MLP neurons of a small language model. Each row is named by its layer, matrix (gate and up: input weights; down: output weights) and neuron, and shows model dimensions 96-159. Each number is 128 + 32 x the weight over its row's rms, rounded and kept within 0 to 255. A neuron's up and down rows have the sign that makes its largest values positive.
Before each neuron's rows, "raises" lists the tokens whose logits its output raises most directly, leaving later layers aside.

raises: " career", " career.", " in his", " Jr.", " Fellow"
L2.gate1386 [127 107 151 122 149 142 149 180 124 175 121  96 190 109 160 143 127  97 110 125 156 138 153 148 145  95 182 193 143 221 160  76 167 132 144 197 132 147 141 160  98 146 115 113 132 134  66 144 129  84 143 118 102  91 140 112 194  54 117 168 129 112 109 128]
L2.up1386 [ 74 116 131 124 115 168 110 164  94 121 139 136 120  78  97 114 175 120 143 134 175 116 139 198 116 119 157 137 147  91 133  96 160 144  97 168 106 102 141 174 121  92 125 117  67 127 137 131 162 161 152 133 145 169 114 130 143 130 133 135 151 120 163  77]
L2.down1386 [100 142 107 131 110  83 106 104 139 121 134  88 119 111  84 109 158 178 137 118 108 120 105 121 132 108 118 117 192  43 153 139 111 102 116  87  85 142 148 120 154 103 114 124 147  91 147 104 136 179 143  92 117 166 137 118  71 182 168 104 117 110 166 144]

raises: " played", " discover", " perform", " play", " worked"
L4.gate981 [101  78 137 151 109 142 129 174 104 157  89 144 124 126 136 186 154  99  79 122 142 151 134 165 143 147 163 200 116 154 128 110 181  72 174 101 148 163 138  89  76 133 136 121 108 150 128 134 141 119 166 127  83 144 162  93 186 131 108  77 153 169  47 113]
L4.up981 [119  99  78  89  85 115 110 140  43 150 117 136 109 127  74 138 188  83 164  65 149 195 128  92  93 140 146 197 103 123 124 107 133 130 169 104 167 110 127  69  80 114 126 133  60 158 154 144 120 146 122 148 113 196 163 109  81 177 136  47 138 151 147 128]
L4.down981 [184 137 122 146 182 160 158 106 255 122 145  83  82 148 119 101 106 166 151 224 122  85 138 156 152 117 109  27 131 148 192 163 106 126  82 127 113 108 124 129 180 162 134 107  97 139 110 115 151  90 156 155 132 142 132 141 139 134  68 190  97  75 123 132]

raises: "is.", "is,", "is", "is (", "ks"
L4.gate1516 [106 147 119 120 129 106 108 175 148 177  58 167 126 154  68 141 107  94 162 149 147 190 117 122 132 118 118  92  32 144  84 108 113 129 174 147 130 107 181 105 154 127 156  97 121 146 147  73 135  92 121 156 108  84 120 100 157 157 143 167 121 144 122 158]
L4.up1516 [117  88  68 102 125 165 121 100 170 128 102 109 131  77  98 158  95 106 176 118 176  97 109  95 125 125  85 178 134 117 127 152 173 155 131 113 122 137 114 181 106 154 128  93 123 144 139 141  45 124  86 135 154 129  83 120 131  91 158 138 142 116 126 148]
L4.down1516 [ 86  69 103  99 158 107 143 148 145 140 107 129  80 111 120  91 129 183 121  73  83 141 131 158 142 142 162 164 117 152 104 140 167 114 119 105 133 117  95 179 102 188 150 101 158 105 153 160  82 123 149 115 224 126 165  94 105 122 159 120 159 140 103 120]

raises: " of", " of Sir", " of F", " of the", " of M"
L2.gate1378 [187 142 149  91 136 115  54 106 154 173 137 148 145  91 174 140 131 140 115 179 123 134 154 164 112 120 135 206 137 132 105 119  62 128 174 159 112 128 179 110 143 164 123 151 159  94 132 102  95 133 166 143 103 162  99 133 119 109  43  69 124 196 111 147]
L2.up1378 [115 100 118 117 130 179 144 134  98 140 163  45 135 105 103 179 147 140 171  98 106 129 141  96 155 124  77 163 164  85 161  80  78 128 141 119 150  95  97 164 108 116 116  98 143 134 189  45 142  74 154 106 145 161 149 102 148  61 165 140 129 134 139 133]
L2.down1378 [ 76 186 191 138 165 116 177 108  94 156 192 113 174 112 183 107 140 161 110 142 136 150 136 160 102 161 131 153 103 172 140 192 172 150  97 143  80  44 163 116 132 103 192 166  78 131 162 110 135 126 163 120 137 120 154  77 181  73 123 121 116 169  99 149]

raises: "ross", "ultural", "itation", "urrent", "ivil"
L4.gate533 [136 110  75 101 156 142 178 137 145 149 125 124 147 120 163 167 156  93 134 134 181 162  47  90 116 115 147 123 141 167  91 176  76 122 184 107 167  95 114  79  88 170 187 147 191 163 100 161 133 137  96  76  97  80 135 118 146  88 117 113 117 107 114 146]
L4.up533 [167 144 130 118 170 135 139  65 119 126 135 136 118 147 186 142 191 121  71 126  91  90 167  57 139 132 150 136 143 130  56 112 138  67 134 144  85 171 104 138  41 147 150 132 158 113 105 136  91 160  81  68 100  75 105 149 187 152 167 182 174  96  78  51]
L4.down533 [129 122   0 121 146 119 109 129 138  97 210 113 152 156 113 121 100 121 135 131 133  96  79  59 107 124 138 116 146 132 129 148 109 160 154 111  87  96 149  71 103 139  97 120  90 109  59 182 124 129 111 100 123  53 148 119 173 184  92 171 184  96 117 116]

raises: " by the ", " by S", " by their", " by the", " by an"
L4.gate199 [ 78 100  94 169 115 134 116 100  70 142  55 117  94 146 138 139 131 156 168  96 122 178 119 146 106  92 129 224 175 155 126 139 171 181 109 110 156 141 212 131 130 116 107  98 150 146  57 140 148 137 123  99 150 166 131 112 137 152 170 115 170  84 163 142]
L4.up199 [177 117  83 150 129 155 101 112 115 132 116 138  98 100 107 179  55 136  92 153 143 111 178 152  85 115 165 129 113 156 127 176 146 121 163 140 110 156 151 148 125 184  72 182 138 175 165 130 127 116 181 130 139 154 116  96 153 174 114  59 116 174 122 186]
L4.down199 [132 101 123 166 221 140 138 152  83 113 172 111 123 105 147 140 120 166 157 152  51 188 156 151  87 143 111  89 131  83 119 187 161 164 114 135 143 132 174  79  62  93  76 128 176 146 104 142 153 125 155 156 150 171 185 159 157 176 120 109 153 134 130  95]

raises: " of them", " of the film", " people.", " of those", " people"
L2.gate1887 [131  94 157 152 138 114 117 165 129 136 134 105  88 220 143 111 131  48 156  65  62 111  74 121 180  97 146 126 133 163 172 143 173  79 203 106 149  44  69 108  77 166 130 101  68  74  54 171 131 125 145  43 121 142 141 129 156  88 113 174  90 109 117  76]
L2.up1887 [170 121 120 126 124 141 144  75 155 100 129 147 123 130 135 134 119  84 104 130 194  93  96 120 109 144 160 105 121 172 144  93  94 161 150 171 191 147 116 138 165 130 134 177 125 152 133  66  81 131 133 124 106  53  87 146 149 163 137  94 150 155 128  96]
L2.down1887 [122 110 163 100 171 121  89 137 132 197  74 115  87 181 143  91 124 132 160 141 115 101  78 104 168 116 103 203 128 132 147 146 205  87 187 161  83  58 116  83 103 164  83  99 143 139 121 129 162 149 116 115 118 119 153 104 142  89 113  88  98 141 150 116]

raises: " threat", " refus", " pressure", " request", " security"
L4.gate276 [152 114 120 148 141 150 162 126 129  87 167 136 135  74  99 102 147 110 141 111 124 119  99  65 140 121 111 113  79  89 109 175 141 125 109 164 155 155  94 181 123 117 162 164 126 131  90 123 131 116 133 170 131 142  94 127 137 106 108 142 137 162 144 165]
L4.up276 [178 133  85 132  75 152 109 161 167 103 116 119 101  99  48  88 127 144 175 102 113 103  44 104 141 176 116 124 123 115 140 133 140 134 120 157 106 164  69 125 103 139 149 128 155 171 122 160 142 162 135 133 108 127 159  95 172  83 189  94  93 123 142 160]
L4.down276 [ 97 150 135 179 127 151 111 131 124 174 118  89 179 168 175 179 164 107 137  94 165 176 133 125 162 135 126 121 164 148 132  81 129 169 177 161 139 115 180 100 146 131 100 103  77 101 146 163 142 100 124 101 128  89 117  96  90 174 128 135  97 138 136 115]

raises: "ings of", "ings.", "ings,", "off", "ent."
L4.gate1791 [160 197 120  97 126 134 190  96 121  61 142 125 145 128  82 123 175 147 166  86 130 128 122 111 106  66  97  98  95 134 118  60 143 114 105 130  94 109 135  82 165 127 162  85 147 106 127 159  97 133  91  46  74 128 127 121 188 148  90 101 106 128 181 177]
L4.up1791 [165 138 171 127 101 188 141 136 122 143 152 149 145 134 155 103 151 109 162 123 131 109 133  86 110 136 153 154 114 190  79 139 177  92 162  92  75 128 146 166 137 178 158  87 117 134 132 161  68 114 111 167 108 139 191 123 113 133 104 146 100 202 154  86]
L4.down1791 [115 166 102 167 132 129 118 117 161  63 148 103  88 140  75 152 133 136 182 105 119 126  93 129 185  80 111 119 166 194 138 138 157 173 117  95 143 139 114 110 147 207 142 156  83 111 120 159  98 154 124  93 124 126 154 113 152 124  87  71  66 103 138 110]

raises: "leton", " of other", "The following", "le of", "rel"
L4.gate1223 [ 69  95 103 105 217 115 109 125 174 160 137 126 175 122 105 121 105 139  92 149 130 122 126 100 147 103  81 117 157  84  88 145  65 160 120 180  97  89 112 154 128  94 126 109 132 113 144 122 107 171  95 107 160 166 129 127 103 145  89  72  87 163 133 153]
L4.up1223 [127 139 139 116 163  29  73 123  45 161 119 130 142  49 169 144 122 106 139 139 112 111 121 132 145 112  81  71 146  79 126 179 107 144 125 150 166 183 146 141 101 126  90 111 161 184 124 159 158  87 148 167 170 134  89 146 154  69 145 145 189 142 102 132]
L4.down1223 [ 78 109  62 151 174 127 123 107 123 116 116 150 150  69 109 118 115 136 139 131 110 127 129 127 123 101  85 121 128 150  89 146 126 154 136 166 141 184  60 100 134 123 108 107  77 147 128 118 152 136  80  55 158 135 143 134 140 106  72 115 131 120  97 101]

raises: "ter", "ters", "f", " way", "st"
L4.gate1299 [134 153  85 152 129 149 101 130 105 101 118 108 136 161 108 142  97 124 127 155 143 145 110 110 101 163 178 117 177 110 131 153  98 100 135 120  94  98 200 124 131 136  67 128 158  92 115 135  53 159  96 120  69 126 124 143 142 192 117 110  90 111 118  90]
L4.up1299 [134 105 142 184 124 173 150 122 143 109 128  95 113 126  86  99 143  81 132 110 149 148 108 115 124 159 120 128  97 121 119 136 161 115  73 167 110 108 122 173 163 139  87 113 112 150 125  87 171 135 159 125 126 190  79 148 154 139 188 179 128 120 165 184]
L4.down1299 [112 127  85 130 138 133 226  62 114  74 136 133 116 149  75 100 118  90 107 147 116  89 151 138 121 130  96 153  92 161 170  95 109 103 154 115  90 111  90 133 149 141 122 162  88 117 111 112 106 128  60 184 157 106  95 169 128 135 122 133 159 158  89 169]

raises: " late ", " early ", " times.", " decades", " c."
L4.gate179 [149 153 158 145 110 125 114 121 146 121 135 105  85 124 139 101 179  81 130 171  81 106 159  87  99 133  86 115 144 127 141 158 125 154 119 108 211 121 120 145 153 155 104 121 162 121 101 152 104 118 168 107 149 186 188 127  85 145  80 116  95 136 217 151]
L4.up179 [136 128 107 164 124 128 147 110 144 104 152 128 147 139  75 146 135  91 119 140 114 156 112  99 129 116 116 138 107 163 109 108 145 150  89 131 144  69  84 185 128 176 160 124 133 135 104 110 125  94 126  97 163 103 140 108 146  74 145 131 175  31 157 143]
L4.down179 [174 115 151 164 145 137 104 120 119  57 117 173 134  83 122 140 159  99 141 154 156 108 163 105 153 104 120 123 162 101 146 189 116 130 129 112 173 174 157 156 163 119 148 123 115 146 124 149 165 137 171 162 136 144 159 145  82 199 143 121  79 202 125 230]